{"n_kv_head": 2, "head_dim": 96, "norm": "layernorm", "norm_place": "pre", "qk_norm": false, "attn_scale": 0.102, "init": "uniform", "init_std_down": 0.0, "warmup_steps": 292, "doc_mask": true, "steps": 13773, "dataset": "wikipedia_en"}
MLP neurons of a small language model. Each row is named by its layer, matrix (down: output weights) and neuron, and shows model dimensions 128-255. Each number is 128 + 32 x the weight over its row's rms, rounded and kept within 0 to 255. Numbers have three digits each.
A block is one neuron, or neurons of one layer that tend to fire together. After each block is what it responds to, as a language model described it from the Wikipedia text at the highest values.

L10.down1438:107179127081122140136083157198047167138099124148181180123087143140139130126141111116100063058151078125180157140192202219111122096111139192082110090136143130146150125121077118116105111106088180117168159131123141141109114115198183122130135169141114109179098089151099106140147145115089110128147129114091097189175114146058132132089114160129132080098147180116118124150102157130144138082211
Responds to: Table and infobox cells. First tokens of wiki table cells and infobox field labels, e.g. row numbers like 1. or 139, years, and words like In office, Preceded, Born.

L4.down824:117143104074086167148109136146066133131152116109165081134107083167175092131095146133121067131119155104131129066157101080148166105064126091102153145165132117167140124154107138147166075122110115132115062129140145113138114141132134103145091163133161122149091095116140130130141133120125186110137105192103133141171097122142117141111110111125194174084116164120098140186130083138120122135131
L4.down1037:183121101135043138131108113110191099116118084138072055117080105159148165112151139121150084103072177099152091155207107111134117099130191096096093109104129163182092122125133129129111189141098114129098081109163129140126171145149136141180102106142085133189180088139062155128131089119121127146151090123057100140123130095081098169104157115121105133153111149075166140164154112206108147097116
L4.down1056:082142088160075125138155118139153122128087084058110180158128092121108136131150143110134131120076202143123099085091213176075074103125109121110194164162127139122099147153189137134056186089098100151102177159113086116118151158171169163150118154094146124095148112126117157136101101113164102126095088164124097115121077129170078124168110129164173099119158079145104111121114136161139137132133
L4.down1519:109088097141181163148112156133077151109157126088127123144149113135110131165177120144178147177056159101199099105135165128131147071155078132123164095158103135167134176123147130102067150032064138149146170104116120093113065173101114157124166094124134101130139123134180085093132110103146134176122107117151145124087091174116107081168093129179147119124110107157147113110097131234118099101168
Responds to: Wikipedia table header cells. Column-header words in markdown-style Wikipedia tables, mostly Votes after Candidate in election results, also Score, Length, Weight, L, %.

L4.down292:147104206163169145060131131138098057143110120154119229128086050128109227151144111143130104111191111137154116099144115156086106161089155110154091127101138112090145130121144157091163135152111099110116225154176142113143182126088122170177093119129120133152145159164134132140127105103144117046132165106126107145151104156174137158122154122088123151116121194137075100099099175126186187139091
L4.down527:136150160119102147122130168134117104122131117113104122114153092129153121122201113061085127156178157090155171165118121115134105121120113172157125132102145124124104095119108134132157127130152175089106084139150138077130201148153156100172165034104172121169157074100135092113110150123060067073143194148197173075155075140149133046125176140085121103125177154096131116130132164159146181137170
L4.down1035:088114158132060163134123121146131131086123099107185110136131141095162068124159141133165136143152139077119180113182018084075139137130140119156138103149123140137096132109163160069109132074143156162175140122136127163220179097170068087117082146134180131125102085118144162121103166143130123136069155186114112144137169149120104166161096192162102100128093143176116115148162116106133129120128
L4.down1295:145098107136130134090114145124160136097145169162155146119113107156162164108223092117152170143165180148140115118150055095116112102100147165136131070098176129163089160126159128088152149015069139067145151144106125105109157141229133128138086092151183132112118085129114124126068156120092168135094133161143141113168133100101127118159119084106101129143154122112146063100101164158162181065184
Responds to: Agent/source preposition "by". Fires mainly on "by" that introduces an agent or creator after a participle or noun, such as published by, review by, nominated by; weaker on which, with, from, and markdown table separators.

L3.down152:117113163128165161132126123106145062088093106142147123119154065143081115123152124154156168125151109127173160130079117137167121164073124151206175099105134134174154147114102101074099189023074201127102171103094102105162150148149152114118102192160143133120153132111138170139098213131045127134146115114157171155087168155094127152159198102134158147158096153163117105142140172154090158159101
L3.down179:107134143120102121078103128093144070099130086130111064118132068156111168123153114178132099076142090148083136104136152211152106120075125139103175173133168119168147151127106126161184091179165140131160123167146099160125180124094135121113100145057109129106109169145088135131139098160143141128132116167132119139128098105123117117098105104165114140109107123119144120104109189124129147116153
L3.down191:154147115169162148085129154185067144101115119090082112113102153107118130122147113091074139164139035128127098155114089106127120088150194117137077166151108159145162107134159112110133155151130153141085104117147163146130086087128096085070067136161148143108156112133129137127146115082177201155102155097138126097113180155140117018151124097172059124170156141106111158114105138135110161123150
L3.down255:113129164143140115162143166124131168121114102142100078116086083120117184126135076172121126114101130064177128118142124129095158184156161185098129143105104142170119095153102138053121092095137103198110096109151125181105146114134134082086100134134166131130113130084155112125153188171184092141163128198153089135122102111170167064124134128080121156142094109120122191126176104120161124150084
L3.down426:153155126166090096135113107141133096073127169049112146144224153127166113090178127130092103152110159138081119151144048102105127183123078120160205102118154117170085087114069140062123165145101188078114168185132102089125144129117139131147069104145171128136149159125174123114155129093140123130063174225149117096191108116120084103147137170139159119171148122098069131151088143101137061115138
L3.down472:120136178114182078145085132121113172112193093142143094119136090116131132132099114110108103132083129083131158119163115147100143107130135152118184102113146123157115144127071135169092132159079130143110121148063150110136137084071114132109146113184158125122112134201054141110164153133087158140153215192117108149131079103183104137054073107157105093125141154137117116131149094139174099078135
L3.down520:105164093131144094190147121095081108138157104173189100137167192077137145077118102090090112173123127124065220255115138089165168167089137112098161093174121054118085149118141117156094147130168117118155086202164158148089128126089109138134122173123148146181116131144080134128100128100138097157125100152138142092097084147089119172082118171139146160128133093131132156091132070061143099122179
L3.down551:099114152101146117106140075106083146111049157152144108123141100129121149087179124152073106101065103166176116144083115149124080123127149140193115142125210126112172106144140165060195113123147111123086135113088184057170122144144184081158044089113089125155122104146127114119090126075152158144149131085105115164084126050151131085120173142122122115145211134118108153154159162097081093095094
L3.down717:153149110109134107132163143130200113129097132101144142148067184124093099121104063121076132129154178152114117080183201089086121154056125126122113174118119122156128094132129115154105208112147159143143097122088149149107149086121079143148103137110163118090099130118118169137109109100108119113087163133145159133178136144164113138124073193129157101167070160081148118108141088151153151144179
L3.down757:155119142071049110104077107154125115142156142131136171132137108119120110059083125141174066131131154090166181151117172115116079098116085107122141141179151093127087106133166144154119091138084191129118104167089076139100135106090147107112131128102164121131111119150151157163156174130190096092139117131151149154141139104099106099150151141146157082113149100116161157184149093082121135130136
L3.down981:153139119073058173138102113099114066156053109173144136115156078132192111126166103140127116134073123088142089122142054136113157123166121099081117143149118201173083114132112096057114079134168142172164129161162142125142132155126150183086106105124096153180091114163128095149177058166156116155099159132118134170179149101085158189092155100153154175170121128098154080141128078160130140179125
L3.down989:185178158169135087146095139173122106125132150098170059132170112066142105128095154143052098220162169108114225172148177125155049117110178117170107112181096134190119169140175151138112129166144151125113183164148161103105114079140186128130119118073147139145081119131128102156108128061188141120139120093130151077118129156125099053106133146178131132179108149112154158125106053106150130086158
L3.down1123:147183148097171135127137106189096164065060121154117100126141115143130180139154181195062112162125133138148115140076148121127126198020172130141103118117168118110112101125124116100150163137121148060061202125069154107130146127109146123098134126059098137138103153153078081133112159162115072144168095116167077122131119114104109095146215147036174177109150161136142148118112149114100123131105
L3.down1216:113078134164109106146158143166144123071174103106107139134115148128178215108154088142094144106083041110092162137128108120098078162112111134154133159125165153192108160152103123130089085198068143115123135176089205135154153125073173124057086094162128113162172116139170125145141171144149109115091090145170062179132115166133134158161142117134195077133117128099115164130143194114079068120099
L3.down1381:113133163145142108125121174166124075124116107143087106160097150127141104144073174180152166200081079084151109178132122091139087105166120108074091159150147136136091172137119141112098165092105142076127111112078104070107151096118130100136182128145101138156111053142146110148149177069169149157057117146125145073146120123129127034106098153116148114145080134152097141162130110115108156098120
L3.down1534:149111157095115105119119154154123132139138165120145146117129158105144116098113172113098174121136128126094120105089136112159100160074144131137077113091090107120137117133156146163089149097131173121084143118122127152145184168165071105122150104115154099092105136195115145130079133082092178163131212097141108113066119185149140080124181128127140112083181155106185109080151129133125085120145
Responds to: Linking prepositions in captions. Prepositions linking a noun to an attribution or breakdown, mostly in captions, credits and infobox lines: album by, goals by club, Radford as.

L4.down49:120092110083083168161082192136162091084181142133138125123137143148164129103157116090068147133092116083158127152107095166153107167116160128128088141136094206149107105143082101116106113075117054072054093132137171112161079132141135136110125133171120116178105127170125132133167096188086112104131098089130101126132105110103152104182078098141102152119149117091140086123177148165142170143182
L4.down427:154088103084150119133117119098106153164101093131104174171156098143164119149115123150165108078176196055123056162137140165115181073102122157086127175130123149092145108123077166097155097083161142181126138101177121137125158109150126167097178147195133140176104139158094114075125119147099150112142119073169125032144131164145166106133109076093072137162147152104109104083186139171135153121144
L4.down904:142126120106116118162105123164119158145128114172092180108158084114127102129152130126113121094183141137156078128118082158130184155164124094150163139088201116093166094132129139113141154163149082106094118098065132107127164151139111191097131110116108141158102149086100104134145113116109095033156148179186109149156123144117112170087108067117028156144138113090158109170086072134127119141122
L4.down1011:163102083072146187104160155112102193109170219113146125105140120163198122106091139100185112148121177069117117139061133084121128141140121109141207128129163075145091103118105113131055128115089148045109119160128126140107137149147109148102176143096122136176103109132144125157127110137124151150069162160183146152120083159084158124158157139134123122147147134120155153122177170151151085118107
Responds to: Infobox and table field delimiters. Delimiters and units closing a field in infoboxes, stat lines and tables, like the slash in "47 / (4)" and ft, lb after numbers; also final words of names (Park, Gallery).

L10.down862:111150118186080143121156145142101118061080138145186112148096042127127092099126167112149117151074128096130124179108144157139145149145129114124152080140150134154144118050111049110096139164150111084106144142169210180101076117084087110224155106156135146125141089119130130152136096172116093111088168124116102174107156148079149152118160154110122123087126185108143123159160107165107113168083
Responds to: Passive was/being, table numbers. Fires on "was" or "being" right after a person's name or pronoun in biographies (Dowie was linked, later being named), and on table-cell spaces and digits (| 10 |, 1990–91).

L4.down210:158133145157122119160108134137130154154085125120104150140125115132164169126097136196080095052120194034131111122116183085103134118169063122140181153105109137134146078096126180135129151142129137120110097116169118140128122077110111149127142124167172132112133071095117139121118192106124103149140137134162101129133120131125098163149089139117144138142090138125153164161166049159137184175115
L4.down477:148152134121165114159161170129213137135065111067099145110100121133117151073056139050090163124116153085119102161108147087124158102097159144101056135082144118123093076121104123180059145126145107133138135138179142133121170131106151163132108136111128125155159162117088156109125133209105099115104161127091117128147068168107132142112141127090143079142134108142183122200149071089151115165051
L4.down523:096164156124090090119136101109149059121160096172065185133100094147108126126121100133044125131118123096093074116161137100127148125132063155146142123151121108057083120145155132190069149154160145071124099122180145153136090105166072100150142122114176113113122129079129180149142098105145127184109139131131131116134139148142114094157150107178140099106103127139141094169121107085108121138165
L4.down1434:097155139195142132125073059142147088107110091181109160147116163154141165056120140131105129137129203152136124188126141098089125083147094105198114068106116078140106133152165122106155101069134078117119092127081161191122140185134121150112100146139092157097138156153141099117175130115161132095117163106106131139222100138128087061076126134139129120127072095062124179143124137108135136107157
Responds to: Verb stems after auxiliaries. Main verbs, often past participles or bare stems, right after was, were, he, or a comma in biographical and historical prose, such as lead/led, used, sold, written.

L10.down163:114093139078100164101155119155141100131104120116103180078143089099145092107147182109134116187106085105126134148121136093129140176100151151035152151092131142117108151179126128093117144142129148116185097068090082134108087151177056096204166131101158164157123176088128115104056167123124145126185125132134088132163149101123118096134129108149116142149142168084151151146194132162100123112094
Responds to: Agent-introducing prepositions. Prepositions after a verb or role noun that introduce the other party or agent, such as losing to, defeated by, at the request of, teamed with.

L3.down54:117171117099043105127123182107105072070187135127080117111107132124173097116154155087076103132130108066179138155120125128106170172133142094142104095120130123086159105144117141090112165166141133144154117089145147096207152116105144151139120118119111127187137111125103136154151118164155135127109091110127199158143084131086133144104084114120133142093169177093165160146149106096122141143125
L3.down288:103150103141148135175113138097102147095148123113191139145130118138148156158139154166159101093115144088105121177158079079139148113077199181157155155097129181090112145122104071139125109121150161124095182103149132119115125122141119158158108076175179143141145090091110146135144110127133155111129131158077092133103157137144177154070136101144101067145099140143086127173087091163128168177160
L3.down290:139109131170055131139108117105092151094159175123156117139195149133097082086125114126111135154123055141093118084064085118152133127113102124218091143120129121100098105126129164138127158084119158140143143076109149141116179079182098148123137104172146139142121103124137166136090134094104130150126145135074157165132161114141162137130096125137109120216158137102121159102122090072081143085139
L3.down464:084166103112168140173153200174158092095216112130171127112126062158088210046063109167124147169141109071053145122149177163053168105132111132134196084123132177170170194096100211176088114113114170138168128063077151137113126087129114154152082073157111127145175153125079145132131132140162078131051121137104166149088152100110125106145118138100103113162123114122134121153136055133115070109128
L3.down486:063106109124110137156131143143102150128116170137162156118130147149138121222142170085092157124127104110187075115114156087121131096129173169059039115073075076136093161131118099108125143148144135159111110096122087173100180140180150127098167093139144135147171148112091098163140161147077119145082197150120170097092086161138127090096081119149188166097148146132119157088113160159113218148121
L3.down583:108172145105106096178074080056137167115115070148166149106160153131121105162175145077155149150059123134168065121135128114176139158148099120098130143153111133145110104121158063208075135142122103120166121147132148050169164096116128055130125161132103123188122167121092130121108071180102135101198110134157168096144131121121184146111150151141150158122153119185121128111159093086146134152151
L3.down646:137196109064137080121134167251131117119140133152110145120133164132124144133139146088063116152162142131109117246102122182107206154099107104172158120103166038175176140133090167128115161117189078166063156101104110085183135101116182134066112095141110141117156169132114110142136164096123107169108110130167172116152123161063120116116111115039102149133134164112179114161104107126120077109115
L3.down858:100184125133147174083162103145158109120142120147116129111108146133151120157125084088124126219169057062144130161137100173079169180136162130131130113161168137128117062120112145075161143185123058148126112081099123141112131138133089113141091151181115127113116115115171096143120137151092127097175118150174178086110103090090087081087087116093095128120099104169150186171154123139152157094165
L3.down1063:152205156092109128146085102152125131180116090150119151101172184153145159108136087116148159090119114128141145153161088175106194072148171145169121132126160116185137123111095125119148187174192091086085136076172128126128062148135098155077172171150107124125193141100109160114124161156128143086196101153128100125160184115136119140122117092125125129107153136118093141104115132223102088099140
L3.down1207:115143167169117133134152133169122154119137097147150095111145112150149125128126124143114128041166128154103128156102041098092130123114160164150128165107132165126082130093124137139146158073153128117098107100158111168149141057163092112108082092128131148161099172133141098145115111105132100088139144211121029117094137140131127172152077067150110125154142144129133055144126107186097138110189
L3.down1240:093166153107109151143100134151118087075149168120140134116098113162126080128184169174116126041122168080147114159110096151102072145139101148119130117148065075065114129134094168108104150142119151131077035150098141149160099103154069093105118088115081130157134159101129130119165158190120109086138109182125050097127141157117113096186110154094116183129096147092139122153188136143046162079169
L3.down1343:195108136120081129114122110121126110158109101127091174117134122138100149141111109119105126127140081140166150140086128168047158153077120110171132149106193155048156152148085169093110110096130133137131093095104179128127129119142118151083151148140121127129113113115079118142132171115165121139163137144113155191174036111092097155107154057117118142096098167185081122134116137102167128084087
L3.down1390:128157138129150145145107074123155089154145121157108190111115168121165113099055117101125073155160105131096089084128142130176163158117105097135103103114129083141062134133167128152111071136109122105130113104115142187067157107207171092192156149175099107157104132115143152125117102111155137069156106171140161098149085108159107131124118145105188104088121182128158116147106179101119127102113
L3.down1474:161099186106167100117102167204132145220090177115117164089157170100050147120094099117134114121147237148165142109043162189121116206135097136103056121103147081113165153145122178112133123101116113120115147106120173141149089101065194145067155107158160132126137125109131120127150144132151070148070125196158108148149136183144110100105132113118086155133087092112158116107150150126080084120112
L3.down1480:156127143029119090088131137119095120124181125181080108112161157143155183138112145097139087126145120116107080128133099195089134118145125099118162179129135174148109132119078110157157152125168074132129165086103123121201140122127128120078142140159115154210089095134115132154149140079117139130106138140168144152163101095140113182058114078050112153109169140170210106155107106145126063170145
L3.down1511:120140116101133135127151141187171115063162177152106151128094165117131129145132105095060168129139074164095078150093137133067120152131120135170105081200114081166077115133128171122116150108123117135112160112124152110160115118095085130125136075096064125122090132114110094144089113113181070141140091183104099146187097169104132136093118117057138128160131149101165099146129137180126087086138
Responds to: Sports stat field separators. Separators and unit tokens in structured sports and biography data, such as the slash after a club name in career-stat lists, colons after years, and units like kg, ft, m.

L3.down10:194176080115085194119181116070120170170123121120145108141185139128136143174104112073055140108100178124140181188159073174069142103141155127157147103097133109169155185146108114106159125144152083142121128198152108109062145151143090126119134184132126155059114226152125111126117118105072131106147174114128223128121199111178116111108107089161147156162134126174111127148113172180133137089103
L3.down311:068134062073136183155167165169096134151155107156142085151077109134114133148122092130080071139139133131110127134121134169095149121110192141168121124139154097101183142127117145135106164142133149150118103100131102144159101094109079116080045123125156131112138177140173164118162153158127102062129142130153128133172118175066101140176122178130129153162125131137094162136136119121061172095102
L3.down330:121148070166120162195151191157201120177098137164174137139138082122149160165132122151120113105104073191102071122158186146156142131132204168145147113115112052142178141133148149151085131155153129097084127142110121106120090133178094146131127137210137151104027114125152095131091150083093089107095108171158132118061158150121151063118166150105153120139155144169113154138138111161107152158110
L3.down391:077177134146121118128123130144118166085122077133182101101138071156116118094071054082177168169089128114131113101148073173097124144115138097145099117137105183127114152151129100084111103083163146108135200098150133124133129144151088091133146118097139132083101136119095047154144091148164085163082146069140140126123126143166181136117140075126121099080157104104116146141150105145105097178113
L3.down471:146135116081140092143104138124165122107150136069143078097104142163114088158125110184135162208129062123105133185131113092188129110088161152167114112102086147107129063127100096106139140151119118125126144095115115117138179177120130172165063135095159120162186134202128094174140131131154124155136099141174088128122187107143106165133082186091129126133126134133115144124115138152156103157132
L3.down539:130167134159094101154168091094119112160107134156124141137183129141112073145106127111143119111167129084150160111092089111123114165116161145113072093119128146178138163127127101073109181100149191116149130172174119123132184133127073177095210156131152139069171125101082107149124097138157172152132154160164065138117139157088110097130203103116204114135123103137091080124152146168151206108167
L3.down736:089103104153176075118062109123074104103125210187148139168135208098105117126100108181089120148079102135159142104116124109171148140161153148094166102185141134113112102118094177136145143101051138135113175136119077152138121151137171095107116128128165145123160124124083188176112205150126110113167147155099177152102166168134150083073157124203128137114139102106139088144101142120125137064168
L3.down802:135126094151147165130095111121116144137157127078176107134130139105033144095157166084116109115120193154105149160186154150173113175128134094129162152144113127096180134127086113167111137143165102176177138144140095133127133136186104144083155165093073147146107120132096119149099069077112148108124119133059126158141125146078146144162088147163099113139109138166137129124115041132118087120084
L3.down875:120096102092163086166200142128163156147176136184145138127138137134118138140093076133155144131151102173144159140144121119138128128141137124141141102091120153096132179134080122162155172089107073110152100119122154094105111156162152136126145115141164140116100100100106146140126154163132189129100195128110116167082061169150220148079113120101187071147162140093135141119139121165114123144168
L3.down898:119128141113111136113115118107114161094097130105120081128169097129095127096076195098128154100076088120145168121086165175127141140131147167094106112124128212129097122114095122152155129056108150147139071117107096135117132107079143078143137131123136134093204093122073179136117066164128194139132193182153139132120076133148137152135115129124078080123117147110158083103205103114128127116122
L3.down925:175119151120148070129052153110111131093129089104088081107110095145132107077047083075121176146148126118165136150176160125136154144143133127057071187187138186177118167119110097040154172197159095126126152152136186104089120095159135149127126121109157131159142138129114115129115085133148086117105071114153088149131070120082175161150162085149149113143202103122096113164164135126158099140135
L3.down940:121115068133172139161098037119109168198130133126121126121196179103108098165076114150111098139133161038089188124122145082155124133148160134099013112127120155142059156120126141065075155203086144193093142151113140150102144107104135186085143121138176145077094114100090129156106089132124145181163130189138068166165105145114115154136138090132155118158101054092153122111244138148165131080148
L3.down1049:081157089139154099124097105126088142103127114126094064119152078138108103090125125116152129077115167103140110103149118110192134136094143121141064107124105255149126156119135137034149144154098145147123127158146148109113092128125071142086105093101175137155103098147071145142108076105139164130087165131128131130098100110121189132113170115131085117167149147124105109148197103099130148147137
L3.down1190:108127109126116112171118117153115142080183125201138107162105129107125118141070058173087127118124152099075162183131093113148148064139161099123128100121110137125116163142104124160136169139144149110085113197143167106107114114101122199102113100096144146095086157122161141112115120203162172138102198184145082127164088080127182119115198122106144114096177130127172118115121160103088120083155
L3.down1348:128221160136161156087099083126123166122154081122178109136115138142145046108147114111070145140115106120130153137114116140165107128163156120099173164114132168118079156125124126174117083153100135082139155112035132135106141153116147097094089129081140131134114143084135101154113121129134115112138150159098180158095111091082102214130157158157076114117158109140100185106140172141173105089135
L3.down1378:122064116161124147096157135085138126071184105176085121145081159121127138074108168138129138156117176104200153137124133079117132101159156129178143153154144153133142151125151069121117148079122151141115118112134108083159150117120143073126087154109136137142117067157128054135098188179081079093053114114138157128140156140096108115148174168143112135149081137110096188105178162180135176158075
Responds to: Infobox field labels. First word of field labels, headers and section titles in infoboxes and tables, e.g. Succeeded by, List of, Pts, Website, Democratic hold.

L3.down47:107098165136096078107126099118116144112172096136158099132095137130154170115122105114111126138140118140112213153093124165094102181120164100160130161145148160167139137123136140150086177150090185094115125128135129125100133105090072142139088110161145115069142109085124157130101107196113113086184128151142049124125122133129112131172114085149111140133080091143132181126159105077049161104138
L3.down164:134178126125095115069125149148090084144143135141135103119090128122094150149150097152073132099127163142132115132138135165135169140141123142111133135132146069122155161115150113148149079131155151106154123152162120131085134176161139138105151128094160121108076105133131081113087174206148103134057167167163074088159144136154098106099137156086130127084075147131123140139103117138138205097194
L3.down339:139146127129159137169150184116115192122047172098143161131137146097111201088115137138107184121106170116102229130091144078152101095105156168137106102133122102076134134120136115090140170153093180053105211139088106143092116122176101141163129127125113127150117085171100107121105115160154096154102194117076091089088202157111162102142106182109139114111123134115046165094137118137135173143132
L3.down440:133122158075081084117102144186155142116140101173077088104113117143145130084155149136185124159092123066139137106178090101085145115170197086093113072121099102125123093151125185115092191139103153126110136102109086143136161107063143149129154137111069124124170153104132121137130152096185155081174107082146078158170126130145165157073125109086106190159068168124166150136095061110135202172079
L3.down611:091145141102159156113071158101037080156129132157179108094125121123090171089156177134136146118134076126137098123180148110107111135132142152149141124109091151142139130138107124072140187163165141120162166135151119121157132102108141069108070103101124142127106109118180072108148103101145121133100115114133162119144122142148123164115026137158122122085073165170135163104153091157150151126072
L3.down698:156151139138138103131103057094097149133122112160116146075140105066155149051129076122099085116099100095108123129132176103111150140141125087108094129124110136112137075145154171124110146102150116087086075125133087140078131061127153109137122184156174121171104154078107130118100163181140039124146116121149154130110179168134122111125120145135125140137164160133089089197116079134093130135112
L3.down729:144152088147116102083120107123137100102137131168123115150155162127142120154103159129172143126163148150110075183131122097118105129064029106123104138117127135053141148136142130127100092105114115023133230196093167125111151139139175095108141160123101139102124177134102123141130178097143112114138110110136123077116106113097144149120169162157124119133096150094080115118097116114100149164210
L3.down808:088104101141198168095095117103095194087123104144123124114145102172130157061155208163157145103145073106078152144097121139157119128094123116168210136129158107105158116144135135103137126093080147099112122063097105154096117127100071099146197146134126116121116104184155190121108154177106136091166135113118135193120147152071099167100161113088158140186127067141149118158085116134152115130086
L3.down868:155139112107092165150173095128103096034114099094100143109147154150098120088205074069119162111125082125171054132121165166143113157094156121142145058096119093111177170136167095107191135167116206161123141118145101187164139105165124218135095157102114155170120056120077120144163124182151096136061109137125126163123172143075138076108163137102125169116153167100124133134102149141155172117078
L3.down1069:117168147180105110123127136151102136131146118102093122141162113104138099133128167130147106157115139103158062161080113079121196157161115147097110110221103119112119155118110104146139079132136142142135133185134136125176133143135127105071137070077083128118150120130055155126126055094204074138143157134182131156161113113143111157078098159083150109173098132161114163146120059093090115102123
L3.down1106:146105154121142162112136127128178106129127103178171105167111074129136076144113134113075159153094154177049088129139150119166114099073174167106095124151160110107127178130133145155110149145180117123115166149109200135102140110146086226060195052157100096070083150128164174129098189155170154080079168120162068103080089130151139079134208146066136122198133121182178125129086120100133158128153
L3.down1258:146099154153115127071104126103123136147151154146154121128130084091140089116102142154052101143091151138131123185108100042059175152107031129134065185144139102069134149136181123113122118070178130104116129102160141046125134112160085144133181126102137126107118148113132192117079181189177182090116108119160139123116160156143162112150183118145117129158129115216133150131095119122089099134072
L3.down1396:100135146145144090073141116149071087175160135149167063109121122132130138134108121135094124100150136118083168160107149142142147111079179156113111150112111112088148145133091180148136192173164142057129131132117132102161152093139135147081119084191076107122135115108115159154044149179142110113101113149157127108098088100154100146096180165087163086145089078169116110112099157094094131097145
L3.down1431:156161165139085143150160140150157133076104086096122167121076143159119157106169123126170135090150124153142080165158167152133055100184108170116089135077125155122118193149145088123134088151128063160092180102135118144124100105133091134143117117122175134171171114116078153140176170174161147165153159085121131138113160112140174100086100154107092114123120084075141116116083147145143104112077
L3.down1500:139147104136068085124164188130096144102151180190154106167109143123058164187109152137132152155137138131140158166101164132070156106132182122132129126076165122126112123142124111145153169183148066104131130136133132164095161104123128133087100089050130152083102151145085089171084113136126091116074121151127120124103150123161130118105101167115187132190079208190081144124076129107134118118143
L3.down1508:135106128094154175187127145163179162081092113150188136141123156117160128175172105168111159170167107156111158134117188094160081205133132180175138120048173108169130123115121095138193139149101085059114138086086149159119108154074125121119088154115136134128169157148089123122129114144117068126127144122148110103144102125147104096164155122103093160159080132114141108079085120096167182160120
Responds to: Attribution verbs before names. Past-participle endings and relation words that introduce a following name, mostly in infobox or credit fields, e.g. Succeed-ed by, directed by, Edit-ed by, Label:, born.